Weights of a small transformer language model: untied embeddings, a variant of Adam for these matrices.
MLP neurons of a small language model. Each row is named by its layer, matrix (gate and up: input weights) and neuron, and shows model dimensions 16-207. Each number is 128 + 24 x the weight over its row's rms, rounded and kept within 0 to 255. Numbers have three digits each. A neuron's up and down rows have the sign that makes its largest values positive.
After each neuron's rows, "fires in" lists the words (lower case) most often at its 100 highest values on Wikipedia text that the model never trained on; "fires after" lists the tokens most often just before its 100 highest values on Wikipedia text that the model never trained on.

L2.gate488:129194122137137156155133165132089145159124149106078122090169090134148157139143156134130129121150178144171152143146125147107155096124123105137143119107170119143104094079137103118159158162094107139136120158056150113152195178090135105130108141114135144120093109177160090133118132146133134181133141140140103118155150116140107104155118169144121134169085142130107107115111127117115145147148137140105114129141134123132111087120115151141182118150084113114133098120160134064129128156132120122125125116160115168151081161101112122123123086154126122122149173131150158154159094150098100128
L2.up488:178117099108127125118124132127137139128120101121114127144111115115104136126153093108095151135126167136114136097123111147157119161076120114145122087095136116130143100126140136203151092120163112178125141071186128124117159135106131108117129116154135132159153185160136147157100099127081087164115121176180116096152075163096129129152120116118097111114154087153155116145125106083101119140133145170137115163144100121125131150130123112189138105117140154148109106103126139137079148151103111141115117080133135109126101118157158175093134122167096127117103130142122089159183111143123072124
fires in: "39", "37", "non", "35", "34", "36"
fires after: " ", " n", " (", "ar"

L2.gate262:101088120137115171102133120092117141085168130150150113117140138113156106116119175117091125111147098143140190182104150115125115149143169148110137152135129153095138147097121131138146143146124132092114121134153148104099174127112129123128117110112132113151151150158096162167164094088114093114111124140127113142109158144124142177106161125084095092112114172131125131092108138137145146092153133163186147182103139148121146118116151197114130128094142170104152143062142121142129109138147141096107142149129151150140149121155132135134116096157121118090147188121112143097163161106116184141
L2.up262:144161094161154153124107139142079130097129106131123139120101159114141105159151148131153105097108146106120151125121121147155148119158090100163161132182121133102114144131147156157064107100154108105078094117131138154145125142111115129145177147117135130107098130160135134140094120127096141146153152144109119134139142122136122163087131094152161111082086137136176146168119123125106176129145118149080130118117119131152163090163161155136140135124121137173143096131139113138150136184105143145137125173137143112121119130169124099112115118129096160133170118099199092101077133120104105129
fires in: "world", "chinese", "canada", "britain", "china", "european"
fires after: " Ch", " the", " Sp", " ch", " Brit", " R"

L2.gate592:117122135126132118153124144122153153139145123142138124124148108069056146129104114167174102094125113151110156074111088081095155084121150091095108115136103191093135138142127124160115057148085128111143150174141129136110149083115133128135120139094110104142105152094117122143129101130147120110152124139154124151110089104151086137147108154148158093131109149104139126119134125093127093107128143146132136133128165140129085114112142216129140136115150096108145182094173114142119101157093129129156132151121137129134131136108123128113122101154144130112107134151125109141159114133105143125
L2.up592:108148135121115151114139141098115123124164121118118155063137145086061117132124128148134111135114128156138144113146084110120121089124149110136120077138123149079143120141158116173147093182108129096144136134132128139109144100133091168132135168098115104137153124084107135100160144151162151116167139150119148144135078132129148159149106099131125113109083186129103100098137161118102107118105132168124133122125127131130116106123168152145133097109161088132198107108117115114108101128093134114151131141100129084150118132090079123141120128119151144129113109154124126131143157131098138118
fires in: "he", "she", "engineering", "engineer"
fires after: "."

L5.gate268:124106125130148080139090125132149127118130153159163102113154070144144173149134110136103103141160130151144119121118147102135079127140119124156127122127125178112157135106160181141152127105101101130144095092138164136153121111110171146109108105156143081115093120120136112131147102127161118147138121136119111079119144143106117142091152115125137050117099147097126148081129125142120166178135138160134179188098112127141166123092155102124132121158146104138127179123142121133170114096121158137092131164161115143144166162117093111088136119115122117102176166138126119122138144151151174122
L5.up268:152138139138114127119125131156151090136132137148076124135122095122124112148141125117129141132116117129147137142135167173154137082109146114108125149152150164101135067142151133154105103143115140122148161100115141127107112089131138134096128135125133115123163139143073128128131139109145116150102115173115130136151178162117137192096131110146089117129123128109127136118139117117148137134149141171103121134112089141143154087124138151176141118091147123165128139169149073118139141139162143133152097157142079122184180140119126196140143114135154131135169126122114136189183112164157141123
fires in: "it", "there", "they", "company", "ship"
fires after: ".", " The", " st", " sh", " the"

L2.gate687:143135139093143118119131173132086154098164104138141152149130135084122076097123164131124126121132173151148139098116104164129128149149143114144128145144120165102162094128178158161140133141137097136148115121137134129137167088145124149101131117121113139099118136129098153166151152124117096145127156156146115150145077075113092130166109117132118122093120134116138148068105099076084105131133135153157110142164082134117110141177148136167137126115131121110122151130136148133095129147084125137148076102191139103169112131128101130055119153173152098127113140119136088104092117097128124156
L2.up687:111108125073151117144140155081125107120194118132113130092154123136145092129112128174167095115130112167148126077122143111113133172126186136116128123133150164138106149141176145097141136154114148138174119105126116139112155121155113143109144124174139163120130109076172170117111149107120133167162098112153099126128090118123114123128163098121140102105161104105109108088108124127095127152107123141095087125115087123131081090137097130174092111133147156179111108116160155129112121156109134136122119106156135175133105197113161143149142130126094150088176132129115121132135087119136123086
fires in: "in", "important"
fires after: ".\n\n", " (", "\n\n", " ===\n", " \"", "==\n"

L2.gate319:168111160124107147139174142133112105136139113126151136094134108090123164114172110155120117102128147130106159129132155154190195137148110118155151181118141123140130084139125152126159136117097161109102135128138112138099140093080106144124160099100124138123143103136177185144150150106109148070110128111139099134155144093143080156113162124108115112124108105133125120145122099143126155119144133105102103109178110147124178134105119149137112134141152130128131093133133130094128146165117104140122160161151122108157144141108099158130098100182091132126126140124128159142147125113167123145
L2.up319:146147130101097136108127140170160153160124112144165141152135123085139142125134145182118125119132130113118150111099119143127121151157149136151157134133141126068171117103105186129103119133098126162139126125122141112103097136145110132155123178105120125169086144156153172117107129117137158119179107134089128117154136109160093115128114122137140097111160141165100083110138156132131147092148106134116139173098109149126087130110096110126124136115130132131120116124120092105101124123156131111104096116114135127147071136116038158152120083138098163126104144106120128119107120121128073123
fires in: "world", "ground", "nation", "night", "club", "next"
fires after: " n", " gr", " Cl", " N", " sp"

L2.gate69:131107132112128105086140110159121144134113109100172097153141156156108140161113142166146149108169143133127121118167136149136108115118174111109160137110136121141117120142145187164122128119108128132141092112143132106123120187157168171135093093129148092127113087080127146120142088091109154135173128079132150147080123153152093140104106099119180116149107155096177128154162130147148141143143070114120093083175166136132112124154145133138144117089148100139133131128126127139114124117137094144145126117161155115122128170149110069107130118107087151122130150120161135109084148114106130108
L2.up69:137126111121131142141141111143127142163109147068131136093159125120114157099144113112118128156127113097116117181156174106113129110165116161136132134096066123103159175127159116108164072125137116153129088129114155154105161148111123090044138125134164115159110106088113156103145125130120088138139097143153129098139143167144126127110141136164135142131141149153145142129159121114150077136171154157127142122155097116116105138093119134170114124127154088121125135112099124051109092151120114115128179119167121094149124155148095113118113159109118150152140133094142135152164126100134109122
fires in: "born", "olympic", "olympics"
fires after: " (", " S", " O", " m", " g"

L8.gate391:156145133178151142140151120153115157124105131074133126080135147120096149129124184128112119117120111132113119131123108155122161119117125103146162156139106129091091145146158122110091123096111124144084132121128154110135111142127158137102166083133135117101126182058085153133147126108123145132103158121120174117148143112137131119116176076146130127156091124118147114118074132115119111115127136153080103124166118166136157103138140118121131153147170097090113141131130127149146117125109130138153100151174097116131151112148117170108065129131089143056158148157150126126131113111174122090
L8.up391:156174133145142107139175118116151142151154112140162183149133115165140091135092179079124132127158109130167123139130125105112147092183113101143106118124096097132112128145165109125158112133128134168174145128090158117098130097147090163112129138123121148095138121137128147112156115103121162128117122182128121157129175107155141102121086121146145160102116155112152144094175140103121132152086051126158164112115149172132164099164129096139119118094116142129109149138121120144166130107135133126135134086087071157139167164128153117125108094134129140122145130137118085094089148142148129162
fires in: "it", "she", "he", "previously", "temple"
fires after: ".", ",", "vious", "em", " where"

L5.gate150:158101140109100105129178166144145110130148110155101175108098136120130144113127145129128101122126161128175127141102131140125165143061136024140159125086101141144151155125132157140140118180118110113126152153116140110056134135126125142098143166090117143161122130170085166105134123148111124120144131101155123105140120096126139098168166155123101163087107162106132132112163116167153131146135101117113099098115071120120088128134167131154126117145138138091154101130144098091126134141115159122148149131141109148155133127082151150078135086092168067137139196123106120098156125111122151134
L5.up150:122106133168153114098117110141111129132097111116139104161160135132126118096130104156105134132105153133118150085098118173149113141115083104099124136112106178113168140153121125103183110110124082085158117141129104150116133140122119143101184115106154098125130147141122130138127112102086087073148103104127144098123130143144128106130134095102138128091175156122171115146115124139162116129114075077142137105098111140138157157108119139109111127148095135144128122141137151113144112138144160126125108110089068111133159097089159113127146153129151117130157148097092112162130142142124179147
fires in: "who", "raceland", "next", "sometimes", "continued"
fires after: ",", "ac", " s", " n"

L2.gate62:159115158154150151155150115083146136129135102137159099169094145118115126134115135127105139135128128169096159156117122142125160082116125138094140138128111122099150110126064148106167129106133175131097142146093106189107145129139133163122161167124114141110119139101198137143135144109128116102120154119153147143090114133097103114141181145126111128149074128133138085149104067148146095176152105126171093120165102119156104138144142116125153132164140150097125071102117074159113146140125106136118140115147127155153120115123136152136128154130110085111144132145156141101156130120147144132
L2.up62:071131123179056133162169133134137109109126138102090164132107128099129135111114144121103097147125133109116144122119164115107152106147127128173134169148133169061123138119102116132147123105105133159123119133088084086110107086124110139136156142104159123102177137142146142142140123119161125087133082123167133158133148130093141126152128117139073144156111085077149138147096083124131097143131137118137108135140108092090106115148167117110142119140112146083123087120100080100141102149095119125111093114119121091151142124115154161127087139127146148124175158120094145136143130123104107116
fires in: "3", "2"
fires after: " ", "c", "r"

L2.gate118:158114128121174084115122106086109117172121128139107134154124171126127122080152133169116078081128109113164084106102136096105146084118101145118157142131124124096141105116128153130144075115169098157089109176106100143153131098117105130114149154080077139130117117093142141147155105140116118137142126119127094135073095113132148129122095178114102137127145122145111085121122120158116108083139125129133107127120109168140098139159159114091135095131082139134141112119148152142152083180161157144181116163127124139127099168119133113100117096132129102130135136118153105075167120070158098133
L2.up118:174143111136143155132097124118114138109161063136161136149145158117164111100110130138141101111129139092104111117126124121122115092158155101190158110102110141118093107143147136166156126071136118122110140087133143138176126112144125124148134125105129110082110141124113118106115126057113184152125150168162129164127145109152161124113129120107136118110087137135094086115095112116117120124152134112101149091154159128145117077166149123129200104107133129175134119129142131177143148113097137115185152121107125130102117128101149122093188127113142117142105139118107125171168177136136144114
fires in: "she", "canadian", "number"
fires after: ".", ",", " N"

L5.gate422:154165119134174146054148120167130103127158162132158115153116157117119136081141169100121138176118139075101125126129146141146083123130133155164144143143119120107168179136184076156116078120130136130133170098105135142104146116101127122085136143152141114150161156112132115120118140126106105137164102104166091153131146130114146138168087137123112085130108136137143124148131107115138121147128102129129209178117147099095148165155141077113127152129139173141149107128102106154114126162146114129120157111102108117151125133149148131101134121131128130106109148099153142153068105140123154137
L5.up422:184135100143145108077166105146111108091133160109144146122082097141124143103132081097080164134063082143137133113162147146119108100127111133112106133125137131102170128113106115107134127104101131135136151093130111138166130127146139133109132138096184134163135147121111179122139154099133105115099147116101146142070170150145128124120111194070076135129155071098148132142073116126138102152122109144132151130098134117133102124138122120146124134127118155150176140165154088155109152106152142104103096155128148120156113087141155142125142152094127134139118117091159133135131115091127130116
fires in: "which", "chicago", "chad", "what"
fires after: ",", " Ch", "u", " wh"

L10.gate124:152144106088107142127159130127153135110146143143148108166132132130137160113171135104150123138140124157116107123116144138149076160185133127180113135124149132112155149155158124150143139116142133192125101124163106146146058140126113104103123120150165099089159141137089144101176099109143151156134131115151112136141143114124108146111150140140138112100120113174138110136152099120137163141123110197095144133097091112138121116159129115131161135141094160119126100078085155120172141135145144117122123090102096081114117202125135139130138169113147137191127119080130113114142167148118126149
L10.up124:178182151136145107145161113073103094127120101121105127128116148113105105127147122155117142091092122101161119111115141100170133132109145104142142116146120067128123096165157194090126112103145136104151081148108120103110134122124120138169098120135111142097113146150143157100140109100105125115172144133108126126119111119118102086162176130084140151109138095096113106098128102131177153130093100146121143131189143134120108069130134141150150158162074130122152118138124147114117161113126113097131116163098156143105109107136113157140121082135158154111144124114102119120117140086138141130
fires in: "of", "ugandan", "yugoslav", "among", "the"
fires after: " one", "g", " Y", " some", " am"

L6.gate653:190125120117156114135097095143133136101146112145110112153119098137086124125130115097100157139133132095072160121135123128125144168131154070140149131100119101169154140144121148185101085123134132111124101086085160129097155171120145109113076127113130076138124161101171150134089147108109180134146169120164112167115132163155120156131115118117136080130121138171094140124131117117155165114155103115145142138166134120094116157142114097141125141106108146136148122148187121113087138134088167121135108142098148118166128160130187117096071134088170099099149135157138133156127113112110116093
L6.up653:135144144133158135088070097143097157132119087156164149155120127146124148103126103169139099126149122112087108111099152172181111159130082116165141136136185088101109068127143100117149096118121130125176133132134154136157169118125146147125084125133122137132135148131131116140141095143111137093111107121157186158183095132147159150102129160133194146093108123133126130157109109071144135115126122099124084115102135125142078123132131140098146135142115137102111126146081143143095141157117164154129083130148133142102162133105158145128119140142137136114117134148161091143163123158151135119
fires in: "following", "same", "side", "section", "there", "later"
fires after: " s", " the", " L", " The", " S", "l"

L7.gate483:119097112111139151149124109131148121123132132105112154154135158096149167095091165110159118122133158095176105119157125136146104149151143106103163143140159129062119159121141158127131097109120132099132108107117146109125136178112133138179132121122130113133134150090147124151104084077154074135121089128159118135136106158078139162139103106153125106119110133120143115125108131110120140132116133133119129118142157088136152095144166143084147148093149091114167154112129075121150091145095164092142121129125171117124153135126123105128143084147182123146153095166128115101137188153182135087
L7.up483:103127122128080152173125137100162085169146133146122147109097095127118119155088094090122135103144158101092153133126078133101074131191098103161154155129138174165095076086137163142099140155116135145146109096172152128106127129125065162103117119147108085168142134125109119166163119167146110129055114164156098121129107132108129112131131127178099121102109169114152095098161142129107116110168150123112103106110138146154118119171111134136153124159119126118118128110138097112107101128153124127148146145160148116127144151137141130142123087131186115093132108122128133158125118134118148133
fires in: "he"
fires after: ".", ",", " where"

L2.gate228:143154136107125131137126152145152074135095161096089086118141093142099162121115119122083136137109129108122112111163141144113073152102127098174139120100126129139154158120157133085102108114143175084154165130162155127153142158122097095105128154123131070153121148143128119138133114136135159168173104159160094141158103124144137091139102087141164088100134129120160109104124137131105114101071140130119104153121145136157144116147157124136167107152143161136123114153134121150114159149156103075100087097125130152150104155138103173121115135192138117148146155130121112155147133133154097116
L2.up228:153169134163122160124173147137156108144137145086135136111148125085119191130117132110174111112142144086156123124167132136110102133126111089142104135114139104129161109134098106129124118143148156119129150128086173150116137163126124129144106136094081148074108165155127118115093109106093151165124108160099092078125074087159140117108147167172136112133139142129167100113147152125066110102154137121135117147147134151156120132156151138133123105155118105127115105180151131096086170152080134126114102085129106163120103153136162124104146064115155136125124144114133143077135139118107121119
fires in: "32", "31", "21", "41", "35"
fires after: " ", " (", ","

L5.gate171:143107131154163116131167154100111109078170138105120118105166101134113135116112120123133150168131112159141125163145115093130133132131179125112164133113120157129141186118185179132150112121133071159088184117089115117122134121117121154113129139127164132111128150096165117154176096110115113139123146139142108101108105185127108136121097104166096117113092146146169138128132117124151135104124110112114191137121132124162120109144113094134166109136150113112145142125131157169129082141107117096142124130134141065144142139134151127075155140130124132110138155133100114118138137112099135097
L5.up171:167143141130117124175182119184155161145132144134134112142143119113135144090151098130139138159167119154139153112061132166152161093131101108101128135154129129095129142133153127158143150105152159134158149157116147147111132139121070113182171119149116109125141121112162146089142112130128124114094137121121119128157137120141123139109157148142133116123162128089161153127160113140135095096113113151120122142113135117082147140157085163144154071155120088108159128138176112122119118127108135095164135164092151113132149147136100183112139168155157115141101159125147147136119117090178091188
fires in: "which", "but", "although", "whom"
fires after: ",", "C", "th", " wh"

L7.gate560:187124136112129148147139105170133167131124119146108113090143121151126140147155147113104120094153116083130107100132117119126138112158103128122120122126154123137132143100112104114131117128121157138102120098103109118110146128132113153135106121119129113163095112101149112142176113097143156140137138102127139095123126138048144117117125112114072127099105081106158117100156095163088106077107129102104139110150108181150149123118118164162144145144127155108130153128152118127136076147136120082108132123109150067114117163163117130129138112101136112121151115169169119177158096158127132113
L7.up560:110125156098166135135160093121123133165096109139131116120095134150146149117137114166104121142128176094123127073092118111122108095107142126104147096127162150122082102128149139168103132089095161088122117140142154145123134130105107131144111140131141084127165146128126141081105164092153111138108128152122126134142182152124169160144168146119134116129072121189120125129115149106136120117134172136080113104151072128138124114092081151177135121158103110146130088106143115123132083130170083131147089102171104172119126131124129132073124136155167136138128122127134087104167141111180131082
fires in: "she", "he", "it", "to", "who"
fires after: ".", ","

L7.gate236:142108140119123109097145158150104123096165117114161128148146085079106119163211148114139106158116162123171151139149109125135182171067147125147073138118105132141140155136168142160136102164159155126146132131101169157094116130141118145113136139187144169165129139096136139114164128102130115093140151108177131120127152149118144116084143127100120174116111142085149107134118115135121121084146131112126096161180119112106103139104154151166156128113099157090128152125170170114128152110164166122133121158131128121115095119116120140116137108112116169171150148149123150152109125123107118135
L7.up236:161151129104107169124133131165099184116158165150182101083166149138171122130091158125119129128120140141149150114139153104146107113143132123137148135112086150075068142118144162108155136144115099124105130115110151115133193139129148122089077106148117127129096131104150108138107155149124153119144139117096109086161108091109105118128171115142131117105119102075167152102120133150137161141128133113124083137154125085156106140157121144158107172105116093140075070121151097097145090136089088130155120137161179144130163139132141112123140128118146094151151137117128158161127132117162128129
fires in: "0", "1", "2", "style", "3"
fires after: " ", "–", " st", " l"

L7.gate249:135130152119118170167107077126150121132179115122148108135121134137116154134106176136085157121115193089112140099112119168121136162056156117127113118133115115137134116094146137143123139132108170131122106146145144118117176102120074173128097147105173125170089169102152161161153117110099125164109130136126147107156111128129111111139153113169097103134116155121088128104124108142139097116137139152107151152124114171075115096148157129169155105149187108081141116128108105099134144121135131123108106147158146125155107171141117147143126115154118150116149109113112144082140091125139128174
L7.up249:116122143142135086131184165151150102110119119178106137148118119169131119134113139133154139155074116152110147061144070099120113136108127178122146140120128098139101119096116117101155124130159172132135139123131113130155090144083152149159156192133089120113173122160107135096155118155162099098136175142140164127147081107130137196144150101128087125142145107159113128113139166084116147118178136144184103115124107109096088145119091138113113119111104143136121172140116141123129122154085162101098140128126119146169114110140101154130115143174147145127136111134153137131124138125145112131
fires in: "in"
fires after: ".", ".\n\n"

L2.gate644:143145145136114169112104106136095086138131127106123110134153140106155149125144135107115102113109118156133127123112163164072128135076100109165123142173139128122128105175118171132140135140143095134110132132158140115092155127175161157111074137130123080140124119115181135177118077140130117133151142130138136130148140095152095144158100126096124111132100144153098116079077127098094123118165114142116121133124102140117143125110174119166130116135139092068165114077130113121105158142086095135143156064141154070131128093080092106126135123147109116143156134106136150132115123067111169129
L2.up644:156129138118129099101135125130101107133087131095127141153133164093141130141155168102129076140114148109141164108128150127090164143124120104157146129147148109127132141104131160090145102135158137119125123172147144141102096127152187124113120119135102131149148085147155115124146129135154123114170136178134124118089133106123125137135132114112138125140125140142150085072083104117143121136122145122135090161167115115124146151134175093145149166154107137103112131129156156108119093149153093140164159143119142107103103061110162091131158132117118091145166111084149150121134138109152143178
fires in: "win", "woman", "went", "11", "won"
fires after: " w", " W", " ", " N"

L9.gate672:151086115119130158151143139078133112129138153125096119140125100105107090119110114126137123100144094102141126114148139155140109101111117117143102124144144149147118170106157108115151130156126140150153106098046154151125083129168085150152131085098159110109107180114110101115126105142105097098114108113112106132190095125141124114101127141121138117107114112155114182138116109151145127165113121102108150170153110181156129120112078104150108126130132154135164121093170125079100128120161108144159136116118075100121147131124150115143139152098133120154138142133108122105132114123160142127
L9.up672:103154147081167137145101137153148098172118133163140144142109137090145119154147106142103146163103136114136096127122164132099150137108152088148139147145134103087138116136120104112110160104097119130134107163167121133137094120138151115109131112153160087138140107106109119111118087144137121127124124186104105161124137114099139075128145146125082139098111160145118134164123167105091123114165139110109121140107145120122135154207150116195110145125137088115136154161102161180149150134129115133115157169070122151155131189159094108098164102177141124119148083135149154096118104109095154114
fires in: "railroad", "railway", "energy", "tobago"
fires after: " R", "ail", " T", " imp", "p"

L8.gate499:154123124095132086116088124103136116102186100120138105147140090103081156105130139135123144107142144133170125121089170095142127141104112107101121123123089143122112183158129126078096127144152134080105132194099159124125082094120134109126092109143148130130160089141133143137104089084129157125143098120144157114108110143089142125111116114122129121138123134144107118076119133156117105111124089136125091151109127110110138105170135123102135143108146101071130108125098084094130147147136138148125113140138125115122112052171117142163169073107134115096140158134174145172129139104133088152
L8.up499:142093135145113140158069130168148139106119104156085113134142131164162152136122150143119146139118126141129139151173097135121112108138098114075171137141167158193089123107075121143155156130136133136137107083103105084126128133175114130157105124140122106144130137148141075178155115121132078136135154111121118147151080170139121132131124121123081114130107093106095120128106163097130101139145143101095116154107090129134074119118141141099072124125131162130119103119107125113173137176089122129102133161129125145126143125134087113128144137127117093127118116185130135134134117145117168121
fires in: "1", "under", "2", "over", "3"
fires after: " "

L9.gate693:162121133122110102178140110114148109111146156096097104169113167086155137140119127123164146157155164124110165116126118091131128129120148103140168167114091145110152133155149088157138107139107096127170114108137176120148065134160124147144082163163101093156151140110161101148142105150116154158125143120171128111116105177144136165136112141146107129087119068154107111128130178090149115115152148150057143129137134148165110113169132134099160129112116088112145149132106112089140092138138101106115127160101104140158117174105117105146117159126135135149132084137159129139148133106087135159
L9.up693:120141121129131140134147133144155109124103121107118151098116127104097123151124183080111123133116131132153163127120141110114134074140115136094083132110146143143109150128096136129098138115098180143144153136163146147084180125154145132114134116103131130156105137172148145156156101145172164126112173143134136116148173138123119171127141129122146140138088129161099126129126116168099147118153123112142135132127107111141124116124092112130137129150077113143099110125140143134124118144112133129116094095156114106102135125168141135089154120125117119099104158145163142134123079135146149134
fires in: "he", "of", "she"
fires after: ".", " where", "on", ","

L6.gate235:100098128108164158139176115187144134133124086108116094138120103163136140148132138145121120089089157105128091106152104116075114113121139097116127129116076138129097180105078204122161106146114133125139147126131118159139139194138123111146107132159107138123098176137167135106115064123145135130157143172150085130115136128130118136135099140144117154129145153131105112161135150092129061125152108127131103145138113151144121119119154104137162116126116144107113113120156122109135092137143115125178125103139144077131119113117124139140164144117146104136056132106157144138135151134159128085
L6.up235:102127129092133131147101147104094110101173149129151129112152114097149130115129132146135094110112136077123093106118114121093111064136133124150147126138125151143151117089135084105104143119092077113133112170145159112113118101120161115126114177095129095118121121137111077154119156109108126109151136081116086125134130053162096150132090119133076132147147084141100134088140110106107112083144119127122128116134154112097136134145178110143128147120140144096189139141103147142162153145108133124174163119113180111124153154129075153149102146113117107072161106138158120158086116141108114132
fires in: "he", "she", "american"
fires after: ".", ",", " B", " b", ".\n\n", " =\n\n"

L2.gate383:150119144120127097123109106158104153105158138141146117102153149102139097144136174179093131087152114138116147138132122098152089137150148130138145139169117157064155125155135173127110121118152143114112122113161122123114164130182170134116109109092135113126098143152121148125148101138108137146126117114152093084144108137127153109082139146140133068123117148143106127124104124148167147114132100165143170197117133092154151097136159151128162088139114129134148114131122127140098125150092148093149156110104112104134123146137078134077140075127148125106136133129148115128112134127128107085
L2.up383:139127120133101137138105098145121159087157090143149162093133151095173096151155165143105132117124117131119158166144103135123120168177150114170128099159145139105145121143083171112130165100165142119106145097161106112145146094196150136120143087127115121115146166175127126109139137131129117157120141116142078110138165119151153103080139154139110110104144139118064121114141142162169132119152115140142134163122117103150169121124170108146137121160129112163143137148126088165127144114096165119133152093123094148130130131121070143093146081110121146142152110107157105102098134088121114122
fires in: "japanese", "s", "japan", "india", "france", "usa"
fires after: ",", "),", " U", ":", " in", " |"

L6.gate662:133111104140144089152168122155161112114116093097108114102124083177133083171132105142126152134098129101133075089144111138122133110122147137137142155154109158098096116094138138117129103133133151144127093147127138095088119128137147145086125116131138115118134118119140159141155135168109129138148124136134152135124078153125150146150114110143132093177131088110138143141132122125135138082171176104175140109118120094108110114170098113136125092132129136079112148166167138091138128117136106134101122139129112106128135120115132142095105135124117090099112134133143156152110133170169132163
L6.up662:131142132140145138121094138123127148100151107159098135114114133165143100089154152120126134152154136150130102114105104161116137124091133113129137145079156114133125142147171128161075157154075156149145120156140140136103139127172102089132123110109087145180117122100103158117131116145115096167119149174142135125133110112152124111148109109112099149101132110116149162145094143175120132059148050124100150136126151110115095115119131128123121124106134089097139135151143148088110144139115150123162054136131131123124104149166135144142140105156149170150163118128121130142151105127115090172
fires in: "in", "there"
fires after: ".", ".\n\n", " The", " \""

L6.gate23:141153107182150079124182095118108164107107102129139141094143092122129120099169117148142131101134110163171116085143126106088105152118090176167123125161096153123115100122112101104120065145093114122110167137117127121114121125120122126151132129150178139131139115111112119123119107145103130138140172111117127139119074156121120159154106129159084117073134111135147107130134109122151150104172109122166152104112138119142150131122112133124109123139134146107140157083134059143149094112145123105101146138137156110159140097144103133091115126095145096138155143156144113128145123105089171121
L6.up23:116126130101144135153142169125175108162154116140116101128146110146133123150170119157067140158102131117160141152126112176111127120130136127105161122137098139146108174115173169171145155091129103177112108114146111133117150118086145170085144124111144155129086171102128146125139112128130125119121135157164073106137130094098144135099140126077147144150139119109144138108104141157143089132074146114097149179096134160107125153130131142153132124130133118079150143133140130137115144162158129143110153197119150111110105167132131139133166115129106132111115137089134125096071150144109164144
fires in: "which", "where", "who"
fires after: ","

L9.gate634:162139103117090146138141154127116127139118111141111121080124113105163124102102111146123144179130145184160090045129111071132096105161156106161136163180136130103104118108096120119122102152134146138133134121143106119088098136134128140104129154119106107129130098133090138088131149113122162115146131177131117117108152129104135184158080098167103158151116124087109151160094110150178114116098127134157127128102113157125116118145097113148153109126110138084136120119128132133135097147132090140171112100117132139132128139083130180099157140118144097132108161148108133137120100101173111160
L9.up634:148129118093152097127114160096137132166179070089126121080114143125134118110124081146127128109155088157099115140148146089130076113146192141148176097126161132146120162110145112109121115127143102122119188102138091177131164120154137126084143112155131105154170100143144160119148108108138105091129122124124140148127181134130154111139123091119119117087149072148134134131090151114130146164132106148127141142125085128160130104102125178181120150130140115123098097073112132110126123122147090092134135105130153182128125163142167114112148132124170129139141121071182111130109095101112150097
fires in: "she", "very", "he", "teachers"
fires after: ".", " t", " ", " T", " where", "S"